config = dict(
    n_layer=11,
    d_model=768,
    n_head=6,
    n_kv_head=6,
    head_dim=128,
    d_mlp=3072,
    vocab_size=8192,
    activation='swiglu',
    norm='layernorm',
    norm_place='pre',
    norm_eps=1e-06,
    positions='learned',
    qk_norm=True,
    attn_scale=0.0884,
    bias='none',
    tie_embeddings=True,
    parallel_block=False,
    init='uniform',
    init_std_qkv=0.0315,
    init_std_o=0.0315,
    init_std_up=0.0315,
    init_std_down=0.0,
    optimizer='muon',
    lr=0.00912,
    lr_mult_down=1.5,
    beta1=0.95,
    lr_head=0.00741,
    warmup_steps=40,
    schedule='wsd',
    decay_fraction=1.0,
    decay_shape='linear',
    final_lr_fraction=0.05,
    batch_tokens=131072,
    seq_len=1024,
    doc_mask=True,
    train_tokens=1589000000,
    steps=12124,
    dataset='wikipedia_en',
)
MLP neurons of a small language model. Each row is named by its layer, matrix (gate and up: input weights; down: output weights) and neuron, and shows model dimensions 240-495. Each number is 500 + 50 x the weight over its row's rms, rounded and kept within 0 to 999. Numbers have three digits each. A neuron's up and down rows have the sign that makes its largest values positive.
Before each neuron's rows, "fires on" lists the tokens most often at its 100 highest values on Wikipedia text that the model never trained on. A number after a token or word is its count.

fires on: " " 47, "ov" 6, "-" 4, "13" 4, " (" 4
L4.gate928:527550425479443495539521458439455577505455530530474549466543525502430509529374495514494475549483502514530450556530584582396453539481535460505401485497482534477477527545526539514374564615498555520441506532473494483503497578551549511476495513495461527495545459527508442461611458513468449568497370515556473493532498474454510541550397425470524631431502443498548471559506529497489500547519554460536594515493571583411539455511599512457583519535487546490449516526480442495616575412557487446501572471526507448500474531449427441534471457487438483479580513375541494523510484457464503496404430501578556495453368477564483443523514445523532573545493458550513438486535559497496544411469465583502472494567551472547576553400478462470460419472461592471496471432450464517547464460475505
L4.up928:523411542518464483500486524470442551504421506557501606480497497381393504487594499589608390523495491598483505501536552468442429528483477453460510486475488567401558480494515477570440565592548545443464525516472483526522534543463570531499498460460488593524470496458525506502495494515449465542563478539574373559485456522494570506515537510522557569442471589492488458471486522494527493574498577508485595497450587483387553475508585412566473509493442586467442477466478510526515534393490418488542556457530494536481412496463473470445429534507417487506447523440444460424432424361497551487511427462552530488432520504439561502485494466548507507486543471441453436515505589457457512421444492424475475441622558506537436606414440434498492448543539492450518485545528560470400420361531530
L4.down928:507487536325524469515454437529515463547483468521491532418577476556500541462418579444538574477393454516469444461513524572524507545582518467542563415490512512419507482531481581617480523534587478576471498403351557536494502485605595505468402555496585456487499543510496478584512671580551545480607525609388459496543449435531483515547475524483498536467512450424545546468472522525539465429544414482491551550519510477524535589557521531518468390477505455458530532523582548479536471449495512519453484543468559527492438545461553491581460516485509458523508441478555457594483549439526480525481394541446585544516438543476523438455482450471483528575442498515502496454520479499550412475479484546544506538504480404557558509458450450511478543509459532412568489481483436513475510608463459

fires on: " re" 47, " c" 23, " n" 21, "-" 6
L4.gate2640:401553535448498417472519477462542511517457478511469544524431526466474449418439503535468642480483480574444494593425550479532489526545637538535431506461492516428496438481494468421564502501470621589496427435533605550504504435527390550513470484515556552519510510506456588519426532582485471556430442437481437448429516484484566440536500524552471497451564497485479446469578457433438403474527479454600543492496401562546592482493488452482580390510431520454518516480404471565522581532527483518535416508424470527456557442523506485387594500574565476560531554500534513515436462603553471505468429433517466572445464438495503447498445484476505443538511510482492536539438545462486553552552553501457565447512610440484595452436538548502491524589595448504505509455578540513438469489438516
L4.up2640:415555467502506461509560596512565553518484517457428610498513523406511473548517410605510493561494572586568521484534541486484500520478444434479557551517543453484550616462469491455439508490509401453519512452493570550443481513389463527540517463475436432436433521423464530445554491498479370619619511486532430482468533553474494549465469471523552480459400569528473447532384505520580541484506523484469474446538436512553414629423472526483549448451543483473506488585473440479547437555452483515474519558448549488474525469600514533524590522573472441518456515512527526634459521472615487497446452494452453438510547535508530436553522479485475450524531460581566440423509590605531422464522573467516469567558479451462473578503439522540573579481503468504501526460555494492433512513453553
L4.down2640:425625454463461548498389593525535442561464431535462461398617525474440461456434502547521475558441445526494442490486634409462496482550464526431502537621445446454479473405495594455509507541486511551635532446559592570569449421524403581418507553569514528499556537549484485485448609530457443496564446519458506452443481450535490446468567383545542582436520519489459448440499412469491450622514472473529372565507453487563488459511550532616485451555402416494508488520612508487532576599494471595526567480361551429548499457574477472448491548536512430444476497534462421540476476482465456539492492531510543460483437517503426465436411511445547508518492520503496451479493529543504492465628429477557514423481510470475517453471415486575456527553528405485495515477564517458495473508438499

fires on: "," 16, " of" 14, " the" 13, " its" 11, "ion" 7, " their" 5
L4.gate798:463411583458474464521440437503583481499579547436431559585507470548513435516477462501523561517468473462470459519485519502547534455514578539454518433583532482500470447493455537582459551523515569531593506394474397632518461509520536472471398567438492451488491518540504574396424582507528594578486553484469497495428506539556570573408562456537611519600457505465520494551502548602533530477615502492488615443509607492481401491579478444584507469421550474514448533469475615496580422495520488442566553478516520489472496481547455495523559521468548533490501446544525452459524522443550568550465535552525555473557548492542514575517539499498518464571536584486574559493436486497518442502555524503543433536449561454530445475495497495622459577466500466459573488516539521505448562480519560
L4.up798:520600545568485417472478519489472431410533524456477542474522461600517414522465479504491449520538483536524439448504530553424448546553443408506528478534443482546530433498506484521511519457413484516420513548514538440683535468496478482591470577401548373557486503534496409399494583516445451542563530544553507508483494537531453490514473510376519448533539455532514485493478538426478534499564552517536535511515523528554570444531499505493500426506560448491435553503500464489451404438497516463498429644514496500491539485376495561503426616539486552606449530504411457475442473429538562578444548487416488439505572546502552530485547455488544499527535538537489516469457429465572525386413485565558532517485553451435455463480576445481459507512510447528379456572471482470486542426595610
L4.down798:495555538470393422452477507503559538502475483489524573554473554400519507469538400526539502448488504515427574514444453420535534409558560585511515493476557560603509603516498481478490418487516468589532480487482438582537591570395510510461555532526497498550555491573516561450475452464511432490516456453493474510577490444498478497550488521525529502497473463512473487449529393615503537589530466534501396477516507481494546467469494572450583514464417483519567502491506437428567555529478530531505457465526499566490485513540514453511602520510494488504506481432497564472497438539428408469565324541514476538565453484425519484601536585535565537501490480554573555527629549537492477528472501543439509461469495481470541577453492588458519584579499567480500607420463474549526433506477555

fires on: " |\n" 45, "|---|---|\n" 6, "ode" 6
L4.gate1555:509417522485548444446558456414543554540448547584467487499544489432496513478544531554496570517499564555498573538546522434524581482487474523451578444495528604560488453515509420369481544504564490471497526506492553513511548516536435514513484560504389588579591535516599554466514489517479509444598523495519489605423524391447541451548503606579550567490536466475417419465530457499522568520551528492501531464534581504482495434429528525552484446419499510439489522579594546456550505421552508511536479534448466499552508429465412491527458511447396533560622472420471449499543489509455546490576450458484513474480449497484523509415558591499434505409486454514435386529414521447441474453439578447455479459456583461499522450506418458575451519501520484347440493530517461543610457422494409
L4.up1555:405486558592387550521508556505531525444504496545450496410465411449572483480586532421493469441489511570515527536522500550581379577506477503491496568564549421540461498418520481494502416537432506454513391526465586464391605493525464465521529542609454518486542471522481538539428520511398492463419597433547459580427465493424530515530468497466508409480544546469456606494535445477433507628497481541503523501547525412511538594483462436492443574447547528458440545528582553584488531451612542439509495444438477512583536521542493544477537525502503444448474493489469511408552471536492504433469468456435443509433468536536507482435397598504414429488412483422497495515404423507477451526446523473618482607432559600518558491486345484536484490485379488508461490515478489434519517472496571
L4.down1555:505542483543528519420544496523449422473528521427497530514390495505531485444485500415509586492498474454474456478536450531464428439470511537483515545460537464530490424493384485554492567533429454450477450419487476525585520522397519562538532453472562544471454437428460490524485463491542436530625443500482525513490475405555416562522500427529493477529489483494548532460519481503473517475505398481468545448459474512465495442411430596555602562449434552641533388468514580425471470539421427525528514488580492459505499495498568471509514477543483468476437500492553612479474460487532492544426603373443559506526463499512493545494461378521428592584488546456556463414569515518495514451462532510512551490533491549420539554519557543468475458536515451528473440539540506525441505497574445

fires on: " |\n" 26, " other" 15, ":" 9, " only" 7
L4.gate964:456404434434422499508438547497530500604540561570518496511462480538496582490478552501520560463502511501438435511515498496529526421502537464534598441444520581478552426425576525487447529577559545527532515483576571518564454434460562430514459611492471512632578582414516504468558513542530478444516515486483574551426536523610511561541507573523460518479538440447526576503494537507562410498524538550559539505472576462455533441505462440527540506632558578507477565509472499538500479470604503540483599535541491527538443526455516484493545457543419482533530453464465470489503507480594487418576397432508435463569447432449523526529493464510508575416525486539464594501475605486549507553492449498529503493468610504681513527527509480454511482489587489537564488506592428506433557439539445
L4.up964:498453467449541471553490456443412446502559410503466531505506543558509525443403445488531529481507501473484502521409552590510442474552619546491473464482495472497455388494550459587467473623548445495511467510455528584381515370528516523534446508580493502509490522560528516489461427449537507513507537533505545534404547463573607491527560492471598489458465474536562439450508484494538538559525510502410572468501519438531510534444508446507533509496455479517391532463503424458432438347535478528472538370580476561520421458441614513460498445550467484609528554541539495515556459524526475453478454492600541515475530503514530581472519443476417525422483493453503508582498491496418485452481454547497498476563608484467513504468518490537523498481513443483487492502546517499472486441555463
L4.down964:448557498448497463523468609519497530489496533498565455471492529506534545457449518481510436432486558496480426422443491560418457559597514594604463465488492478462540510478520502463426556470465455407492515548509409561523494558505545448499544538508543606524565529475535526438565480481447485496511484433446473479392534486417355616368459555476510509473425514493601497468544474536548508416501514523612499495552481486484472527496465462457563526439555415480525584492557535543443527515411480585486545443494452449518465521520451595447443544560456535448507512467535450490531498488547591468587486425576382475541596468507511505580535517516487579469394508440603462515541490477515473503460361465523417515492456509464547525492482514407518491514365505489524454605524523541538477568544394

fires on: " and" 58, "," 35
L4.gate1018:551521554406477466562507505480449430430521561511507528467603506498498479453577564549440485424441460494464517420466539546423634490530447496447515441579460539447479455522561589502425481510478480529466507480531414498451534519513516383518483402543535464491479467428435572510438496494467509535637517530448552523534457466423520466487463451481548461482453465540548569575589593492443467446527430536518488572496497528480497491497530559514480487486460595429544545535573494640585450438507553503559544522490450488482561461637473544427458486547519474388452415578461528470540501506461455448463567452474455473494508481460433488632485562449505449478541498515502599507534453510475469529460505375425477502456586524527451559550441496477481420617465546493544460454532515484423501570564556
L4.up1018:579500544484619452486437486605487485529505544489536530449529453512479514519455449537369510517518557478492480386447517524458448460488506497528456486598427470463452483515565511511488522481449497528448460526494499479459394535465479479448526548513420405439468454452460571569503484485517444509433546364529520461572537473530488484413502538531448400511497492486416397537489550527473481542465495464610508468478481452479555439449590505501474464434526449524498509519511558436497485470505493544536461459540492521467504509467548524525514649481504447588565504575527501600525557482497482558524527489402527402463609503489442501512498432522429455509471458608460510518501440517532523500455497425548504412514523485471575578499508520475558501516544507394518532485642424483493565534460512
L4.down1018:473454504468544630541472514478481520474467413499471507533503490522544509438540422441489526525486553531498486526535459469486615489448565411515550448463530467561447462490446447438533461541526488557523493623469538593575570440430568458481615406448554465525550478508563470538459376465525468478582552535517481533468543481478532524516448517596570605481491491503519484454558577565474539552534415541418528506505472472467585465491466528481467475581512427499482505488461513461476554584494576553482556495483550496525475599506491492507489539437471483498439548531584505429538521499499553472497435385570467501526489500562602541533476446417538529544485533419551574487538513426463606485507519537514514506475468569475483473471460585526515512478466548553438464507538510464450371455569581

fires on: "-" 35, " and" 20, "," 7
L4.gate2034:482562546538490600507405504523494541516449462500561501478502508545485481487510448527415562471471435427513494548555455489533474499441567463577505431465548501435466438375339485389550446522513501453496505526441459593478514568524534425546448564448519409456457430523411539502471449531559510537474454627427499514571428491473524544516480539449447536593492525529459559599646428435559592469568553509523536472498428437464446514466469440466589429442526507512439507516513498502566426491517411524442487508509410530374477587427466470502547493542559409591437556526451566489579486506561532452570533478495519597465547541427521487462543532449502468502508477515533483497490617472618467477471502514508457503524521467425457473488401489434473487452462474459491444458498522550470467495496492
L4.up2034:460533440541472482427520461509566561486463520517492526497496528537517456559448398543443491542466425599441609441563535580463509495515531422492532531459447430530550541484504447449514468432489578501445543597517527571411474467535535505493490559504490474501541519517477587444543475499601501500530388534437499466484539427584457537508581471518515547499392497571542505418558463483475422483524409442521454393471455441512459474482446462479485406491573531522387505543504532523586469550501588535573478550458477573417414483527568612532525522476474421544444517552508436541501510524526534469455476505423487434478518461441416440462457549517520531483479463556459512503522521490514505409424533475530522459544548497535495544528513524488509528531517508459562503426518475441595540546448501
L4.down2034:564360529519452445524532511403492489587473547506544483448417478483473540529542515483504492532491540530444463458487563506418493511409472408577466454532487482504465561487562557501481499599475520499555432620477468434582585493499535572397516469501508463501430524464483510455528431462475478483520575489523474512448573477485463435550508549602514496509488473555442527469529523545537493569418482432518394436491446493426489531571475585472611521579460478525497530571450467555497588521379551554412447501466479479475549507509558510508496523519534510461525528532446411457566472475489441524508576530477480454481424514465429461464517562547499489452522511561571469581497477545492419536601444529447562489511473528429533485540487521460456528516468464532543494476478546559544498575497439

fires on: "," 50, " and" 13, " history" 5
L4.gate118:463409623426576542459442543457451494401587536401542495586561542486474406565508447513394461455536455515464466497517494569619509564518443348460522480467477462463571455564540504467473563493570503494527489437567433520499518564484499469507505511519544497480533425575480538475576524620420493440464501486544472462521534457564497446498541537485459517427480498483570439510466440483518424489504488474541482530548534493454463421494594569486475460519545545487559513439501539446505531438494555456574606476547534502537538440397500520497483480458532485529505456470564443452512543515504589550557569477530557468414551500449458558536514562511573472475415436418561524550522585428520434485435500470519501458465429503466527468462482508610403467574480459503480503496511523534408434490575557
L4.up118:580563483469528519474417460516442567411450473542475552513448485510505416405511493571417561609482503500535573466555492601447510473433448607532490553553448461478504509542511587581461577426457534409487510462477503549543437559585491428491499547513516476486474367506575478446478478497470474690523545556499533628467446578494515487391538467473526396472552490526470442469485534544436466552534496497544478448503399406558514471540577548540511436523494558545441456505485473477497504418462507413457500483523469429495495561449483455534542432573507607595465542472617488547521439489478412530490485450486420605520453523431441460542545429419509436559549514567440480441444407422516528566497525494495521524518459437493481478491401440530530589470421612447482502482511443510622523469556598
L4.down118:440447461497545450505488585480453481536442545556453485508472575495537473463507518528477478479501443454435510498470430545515547500470472527527481535485464552423552538524466443400499437411429458502506469555480494467570473526507586495392518527530516552589462561516523458496437485502542527522445438491427461460484497496481478511537469437566587475537478522498521542524368556548539450522483459568518547500405546509444613494549547419569565511554523496577448602547490408556453482452483495438427490449468514480536470500484456453586531502450483488466565598409495604480503479552448509481486502602460518505476542358470529511560523579491489503495484614571559527374495519527616531488525516568448458509509505474574575513458464407448456448496600441422494521523474450406527491482418391

fires on: "-" 43, "\n" 27, " " 6, "\n\n" 4
L4.gate582:517519483539529437557401473517520481541467524422509526490523504518442449453520379546499482513456499511532454502421499559525487449469511459509491487527570574482407522515524547472559558447489524635487528450559500525485502612447594528559521434479477520449540491560525497498391411465496440518604506502402602512492389430588489436599428524474437586417470494482597595476545534512392554489602577434523475468458507505450536554485571517468521436513409509473498462516560495493550484485545489438496464502531532439458526605480548411567510554540457476464441538477479534524445425569462526629456519565587546574528507460548499473457543476486442515456506441477462541495527465446466517382530530557417479425482503469437502541493465522519516393530545503516449463455518403498508392499464520
L4.up582:493530517477568536481572491441559527478520560378528431507543560523478530511508506434475489525441497550462498477427474396437483476471528484527363475485532466511514495572574547565540487550496479407536435599483430489437468479490388438466491482581510499501516465452551477447492481427487575580416598480491429551577492534530455496473467486493547483494460445608400471519516572511642445492522503480495518475494569571501501512461473529550513500593459509560606456522459554594540434446428504555516572474488473433442446460527492526483441373497522479370490553496511465484536484548559496451533485451475510513486485571459392574489606449489507508569434521510540585485485457506497494477505458491536457500551390565559434491590554444493479508530595534605510439526390595467453576491574359
L4.down582:534551465467566481549485488494499483470417584547475432492514545389573444435543571578528519418500567392501496474512561497466466502508526442447450508542552460363507489541557497441460513580532441443549443466441611481581459409521496459496519540438458525504442520571510399499540561479490463627518550543496442493576394537533497483402443536407498456429586541494509474449501560566546544514538438522463564454486553406466476535527452459497533521611463482495605434464463547566500568538580565492515548516441496442446475484423491438490542455577524447500495499492516557516525477534576445579474632460498497506577493462519528554458475514563459503532506441473455584565468440584488516425545647539586576444514532514502474483480441482435469434585527481479549459595408517501550530461463505

fires on: "\n" 25, "-" 9, "″E" 8, " Qualification" 6, "Career" 4, "|---|---|\n" 4
L4.gate1746:561573442472480450457441388528525472563441463452571527483555484428437485489485517599444495546438480509559490484460500564552476589465517454509485579509541432489508504636630494499390551480485552529479510446626513532569650492446523466563496443547514458498537534453575481400395566481499460552465376522453478525484503524417437556435435484498443537419522428457544503642506524516595540480548519571537504460487506464454415535423560431439425474582476497578532438469502549480419491542475518538444548478501531500536395562600447610472511501551508496492528498477487506475482480568551462475521536477478430549480442405489540517530524423497436412484446495571434511562532486537525484505497580442466489515510542414496554556445510434415484512496536454525421510438549509481515513520457528
L4.up1746:502588435585499556482565478433486434527513523508531535474493498501526453421444476501470440485560510540515451457593540415469512445496546483491480515503589403523433628516466437683470565468578574414528597452590542572485476494510492528509536566574489482554488482610467504487442479503573485461579541468433512526526404522562434469498506505541477522529477497564534583480444466527587542441430544437475432483581572635506476467499499522541626432590548542501524535504525515482578450517440467519561477525618537382508482499442441536527508521485494420417483569509430496389452444450530505546422547598521463603512567423507481512516427410512448473659543416420525588506542502546582426392549532550453417517560546494568493480517528438484513433478471395513477537561479430458559492509441440
L4.down1746:557420480489496500490536423595494470555501534459420505550528507488469543451531459528449509482576572466488477513492516332602520441594633409485591553493575498525512548497549544496527537468530499484516560503590490532473481518440402476424559400533463431498551475449581459514516392480490469597571550553565485503469388495575421576440409497493498460494517449443475541463449420495418528477511593467534422533527520550479471511472565528473562451479483564514483531438530581486534524563515490528456573517468434438429478500396459429446464574529498552481538501408568549464470349477415512541423501463632412494529500463467498611539472514503480458488554564511651565515536498475589463465466543517453591582555489521457539533512506518486495472489410481524494524494507490418514530495495437

fires on: " as" 18, " with" 11, "as" 8, "or" 8, "now" 7, " turn" 4
L4.gate2069:417413466540518530548565507509462480462472520452558528562464534496450533433584619487389595473448503461531428540618528471539543541577531450497517495404528559441476428506546476523564444533461561520514466403526519428414450491557511516485525510518482462469468432514439454445482483592390562478427464430478477563418534472543544543484508514457521373564587519502572524540566591534509442570612476495435498491478511472508568478497480488436540481478476418507544491535468459512523507514407466550538465525480552496465417513500491419502478495431620470517557565553421496527517456576474484554579439518543486463468563641552646449484522490484542548515535446445498370539496492525492470526482566455609556472588517498482477411537549515548467503498433454500445424501469500475435519526499603
L4.up2069:510521528499398450505574511558419505553469533482550510400462438445549482450451430502484538451493561571512497517582516459514514522509481485528512467456390520454506572510533391368515502455447482447436514492531471535491483406611498417551580483549516456562528419485409611530505506498403586477506532380460547513527506455489533551490426497372450438491437508571512451574473514534479425425477512385611548530528551546526504515498545440570549440499499531482516493425478484417521643420492528441497411472554514631475500577508480487508579555525518438533480586489611552492525415516599478480588495492440479409468571430496645509470462532486446424602448453574461559495539507447488488495549547511566498483523532580469510572445500531509424449499494511448479423439469595476527503395541488
L4.down2069:572565481509492548545533552480527440468508577514508411422494548496433583500460509429379557512523488494379495564562416508436549503525547540639417464423475475512449507466462547526405463491484560532513528460472543474471439451470547557494462502506587495514487459456489513508531538533513374549421515429469515543504486443470556486486422448523448523641548515525522539450554545509519491414446471440512454553508552494527567421522446562468559477529498478574492489476420519483500499567452472446465525532504509467465453432471498563494432533574435422461443478581508490492571460426510503498554473433485549515457463483473548519545571514547485532452542478498519459541579502555544496494549583547555573486606588588459402442497574553498499474521465452421478428447495561472456433452467463

fires on: "0" 27, "-" 21, "1" 7, "5" 5, "19" 5
L4.gate874:443503575507480502498492415452395541492399467555460533565450458505501545506483603523487454463562332491479418518626529466474450458518470493516559504451530545392499459514523465474550488487444473568568449477535520560606462628501500516447522581457464496504500519487529569517422373423488529439453497477504482573457433536513593449532437485563509369479452486548506595571532578503523449508523505550468521533505417441496484373381482569518422444480518576441405474501494445424524445504501421563514569533532464494416469541530462463467505572554456553528461504397527594512521598445546517546572544551399471522524541409527545526454513419472526421468526553535509574530515451482524467481442585417423530505411526446504486439470451512506509551549559449545583547468504531565465514469498495
L4.up874:423585482450504531478531397586407489434548516601432436479529560573498484444446470511540540582399469501382559453480574504476526510476479471427500494565443492458533518468511558476552434485550485370532483505514544461463558639442522531529444572573492482496437455507494570492535566586447557587450488495496548496555530495555453487504546486546449536510525547509551459518507425481533577486452501461515565540563448474531477617476484476468440493534551573560461445535486470504540509564453420454440472506564653486483399457528531501496552446502521614462462568516490448495627470529448592390484531518507530405517496494519586495513448530379465526513487528484512456382429461434543464466468569511506505478451402472509447564469551499437597534522482513509517508442553413531480555560426431
L4.down874:551451470558576483517688558543558590523470511414552480510537475435484550478515531542570529471504440465450444509546549530507523464452478509515413559531582547520521623495526510566540555453548473544526511444489480477507455551562512522497477561542528570515487498551528522524510544557487531527459507639487523452480497544442552601340565461622556570595494575505428527473499511542428522484406527412450526503526474503454522509449458519491482459465548485586500519540572518509636420536523507462487596519492516501488564481402481438484462493474525357561480487560494552512478495408515505573486562524526514447524469513462555494416515544522537286461493507427514496546540508467539516538442628510506469462581496495540456525412494381550511545526515503524435518431491538542437556482614532

fires on: " st" 24, " sp" 18, " tr" 11, " trav" 6, " disp" 5, " sc" 5
L4.gate2926:460481518502429519579608447426463487499524464487437556409452580472511488551490500516521485502464539468475562522616601414535510528490393490451403396515549526404481543516497521531527567548483533469434435483439483472608502487499552458527477434427598547500448474624464428473481563549458462444501519461587485525537445469524495490389500555514575458420512425477524441482488535531492541466598475588443459580485503440516555583470501482544432494446525551474455533451511512457471552513497527386546501586463525481542591536495510505557420511468519561490520524541512539475424525477535573552520492437507579480464616517450460399479504507506494421540553476527453538447488440462532477448480513537478482479544450427532547482498452491472465534439520492380521422471499445497421513539488460
L4.up2926:511508426501469479591512447608435380495439507511430421499515585499383453488534485541599435515556508501516500472499581482565449523491496482417407483498496509394497532503556463427465469485509505519456514494521546516533503480482500525507460552478522463567508546515556435459458494470447486516493511546521436483499422482509538386496472503440520478424527490511462472569480431519463507505533513482553525435448573465499469500573492538440492537527555536425463463586579559504554528541515417536580500469480520474491546463477433463494504548517418481398489551624430551392473431532514496468519569501552516544484512537538507470569451511503492532458481413463503515483482516522439461519436499503464480515510375460521473488443484559474488488494492459576515511541436648542484458646494494
L4.down2926:407537433429448530471475522477514589451533551480540470426378488463548548412503544465495501495485543508496477490511569515532522555383507561426524410478432454485551459479535565528482482511505521406522502442475542563430528438468520495583379512492546479581448389488513549534404454414479435558525578438512547500456502464408553516509529415503465558525433452518397524494499490578568609569545507462474355541562505513479453459461507417519480523513477531522607506425422388502509525521480596393524531478566493558584529484505485512493363546499496476486554427559495527508459474523451603547488491548521513468506511519449418418413550396509464552450497519466514469523558505502394506454550583582505480371462488441490493481447550544471413578525512525578502533513444447469437437532457520

fires on: " has" 34, " have" 17, "," 6, " career" 5, "s" 4, " his" 4
L4.gate2840:506403439511476485493454525532480452423522548544489466400459444456539470443446510455447449487475525559513538464454422351481469593498440541566440530509513541528468565550531487534482491488493588550565554600502497520506587490490508556569507457558482487567464440447468497548528585553528523441474469512547436448497526510511442540453546544556511513520530589424510512463587466508616472535506551570472518536533510495433509467430433519575438508537477474566503473582413493511507509556489553536418470481491507515459452571553462502464560610510484432487448416516511383538580512475528415443503451565475521501474508591458480520446518519567505513542543585460564465438470513481418483571470486444520473485444453503492436484494583464456560518561520599568488559450534566525511458566452404
L4.up2840:440617472519553398481566502558510410418499597467600509485526514533536452500454437626560486486556449488513514560452520471449527482533479502534496395572517521506590503497554408525508368458485449521480497519527499453584451630577577523526447534478506420511542424521495396580510603533443501489439513466555450401492576558542541477486511485599475615604408550512458374399515532491455439508454475507507443543538470595556511459462536508500479590481492459487522571577539635533533482511551630451447479498518514514585541521499449549491576514480465491533412451488544480534520471486532468493399503582520415489540445507579394434462412534500528478554533500478473551434576495569499468476556459469441487534447463462462479525559438546449513495529454496536555460522596494524460384531516456
L4.down2840:493594533464475524462542551544468601484521489439513528464589488529384520383509573535519439526533469568450520426483553540473511523498515527453484551463550495565465487588501489613517408527484606561530477510454509551500493487431467531398533533509502476415463478532452546555489474458527442458528467555455458500425607499511554576578483455449493475478437508507533504518581402517627488527531503465481487460575466444406542605508564462441453504416451540517474483477492558500504469565516460436590484480503445544455543461391387484551415477531411445486515447568491489448465532503490503412534606498460454489530539544552489521525530470494514476542570553480571401551447614474498484462492543504531459374510424551405525546495507506536549423476431467455573466495563428457462451512532369

fires on: " also" 22, " as" 18, "," 14, " with" 12
L4.gate1818:525358358379547554539452527441369551426465417470585380477467529580456603448511461477482470485489497534463349538464446565443484459439538535487465491459507529542435551575513506519515478539471557560468542500482427481422427485483493603569513441509546489613484454504536486521489548472534588492536505412565447503474589460451503465541446444526617449510509391512432442527527560563529391564655494486522529569516485586455527516513530454478506530478545443539424383563672584475537510552507470512519485500494536518451517490542505532489482491444412519559512529534499475559493471564421493488558572534409548398497606505515510436476429414567469513470509488460564530488571568506503398414498408513497517444459462495429558482507507592452511483484523582516492444507591604525496533553627439
L4.up1818:419488436447476461523488450483561552469516461577523442364507481533552537605437534520484436476486582515510460528462512481499449493545615475441522506531436424520452540456647505482486402479500491468510482486476498575553443480585538503411500561503480540472463467468436487534472519489479515383562511471475484468563459532566440500467475520540484466443498491400550593559513512504510542514501601460503461410459544581494528558538475463491584525499428530550535513443460468521463611513535528590387515519510450495454492558454445457517510572532504505513514535424471512471503511421551515456421419476431490555606516534423542550566436464479449398473484391554534503399405549471527473571547484528480443480469482499428547554445447594533481530437427476407556500471432485570486573481469541
L4.down1818:550534476485447558397407472477455524483431545509606395542509502522474500530528458469495558496458460571496537500454569466394508488433534488546446536497554541485480526503543489557406485592438550567515512461432458551515460553510500469446524494465567450491517505521436466538515463517553473596523557434390492571418518502552562588514506508415530502533469481550468507492511535519485482448576348408515469532466538552551507420488512475403510528539576441512460477479487479480524418447528517543594537559538462441485475559482460534443485452480419480526441458470494436490557517444395519440510433408541523466502433478514449484526593470508520572444476398564482518466555489556525582502471498533402528473503599561473492448502560537457469494522545570469528511431413532490419563492512425

fires on: "s" 32, " season" 20, " War" 5
L4.gate900:470540427403575540525440538457583495544442542473439559513500596389490447469535559447420410521513541511470552444386434429510476476562477482561542451383525547561483530511491500570516487506503581520497483519489504545498456518508475530509404605502516443506453434515528407545546504550501573579491608514473524490533454530458448490455606552539498538445465473502529478417437472415433565495464520494490582541520513550394480455439539493566465504428474464400468449510581475450496461550389548496503540446530456479536436564532498569423510531524503559473490518476535499431409448588614456450511493534492482448524552543488492582514477500576490500482527488519542455473495534516500490457480497404504408460497491588505449454559518422524516493470468474549436526532503502521520513558492541
L4.up900:578506443500535508477472459527512491542476523442464519493527495399482485457519591479403465487529505470501607397404573445570447488562419488561470467457552586489442447510455543503569552493429518575495527451472449504500478456560492482467477478500502463562537408450503390524432446461584598520473613426467516395560464551447522453501546558475484502423438538444592397525507499443519593453387534490473533524576446551460553493429463535625551498485501514388533479496536536454520455566367539484479482484516388464540552574533466578454518526461494531443540528569494536423443396565594476481478605455505573500472557437497547543552449535545519510478513504580483451458540572502461454520563543413557389466544539599510441532568528408532506517484494480517492519474463518509519455465499537
L4.down900:536512504432490426473495586521426493570621429503533502536544580537511439596467466471451555542561497476544518508454543575463487457512547505514537495476434398489509479534502376479494503443502413467401567499450501512425479426481478575472617434482457543480525444578401433516546541443561484441542507487518435443453550588477549537499544438472493481560515541495478463554521547574572577464477497575466411511559491417580567562502384541534483551593459401506530461357566550509420457495451545554464495487502511569516522565552482514394499483528495469491556436497478514453390493464459513531459535527533518530498512452558496455537516585464508524431410511541394474562510468495454455467509502490511449501497561468500435492508552545506508488428490510542492547504475399475496449541497472

fires on: " with" 45, " where" 13, " With" 10, " which" 7, "," 5
L4.gate2568:545579550509480496456526494581554524502518495457490535437418452494485498542452474516520549482515407460516520505422457536464469392549476495489481501575542573541454498479489483506496498487413471504444501589594529482525492442512534514550473503411455496393566455542461499500591543470456529516552502433540588429484480513500523474467512469471465526502434600445474536486575495484535542516531485447501521500398504484507540406536506537505550461544585566458576495588482508532489534524553509467393557533510502473464470541493551388438507482550532513524519543495548439552451496470596460562386534522572512485547579475536507476495573525523558599545487481360495431488524545547495459376566563486499517522412488411481512469519455442575425425545508408446549429512529482505576550472565495
L4.up2568:496519458513457505528483556562420605509535538526412523475532529531456537492486450552481472546446383519552548429484454446494554483572453565521462509535580561438468503514477411518471486515427420574451581535453543502570498427532493438498465504530460362542469522445559417624472507514411431517601554482386464621520467537413507491517532448511489535465451466457510481529410457453456498510566443544505535417576455525481492430462482585522517503549490499476501555423520464542574401500470524492462457500369523465422567466454459461501460547509597596500544431564446418515462414521494492527437502511540507486596593546594482484468486531506476447514530549566417459544519463610428527426528543471418489399579533471568550564510397455521452469557548522497434499466485509491483484561541503
L4.down2568:512475508550547544473535550529538480505583469436485521519586517569518596566478443468453408511542505540530481548449576418498552511535493505512431472531493560440549527587495401419507502525532523480509497537535467563628549560458453548461489448575556450545492508494486481569516511465500543416457551545538391471485502486483465466522501448485439539405501518541528571485430471548483524536441523439454561512500555349480449565567418537546490498611475450485492589480484620574530448442445418473534530449472493507457530485491508361498470500552447559461560468536383512461518461494506523504535479432469453463523482492523450462554500580453430545490603511478520616488543551512438488424499440486429508581470448455645437574499548457472470456559439501495509540498510508535567571429486590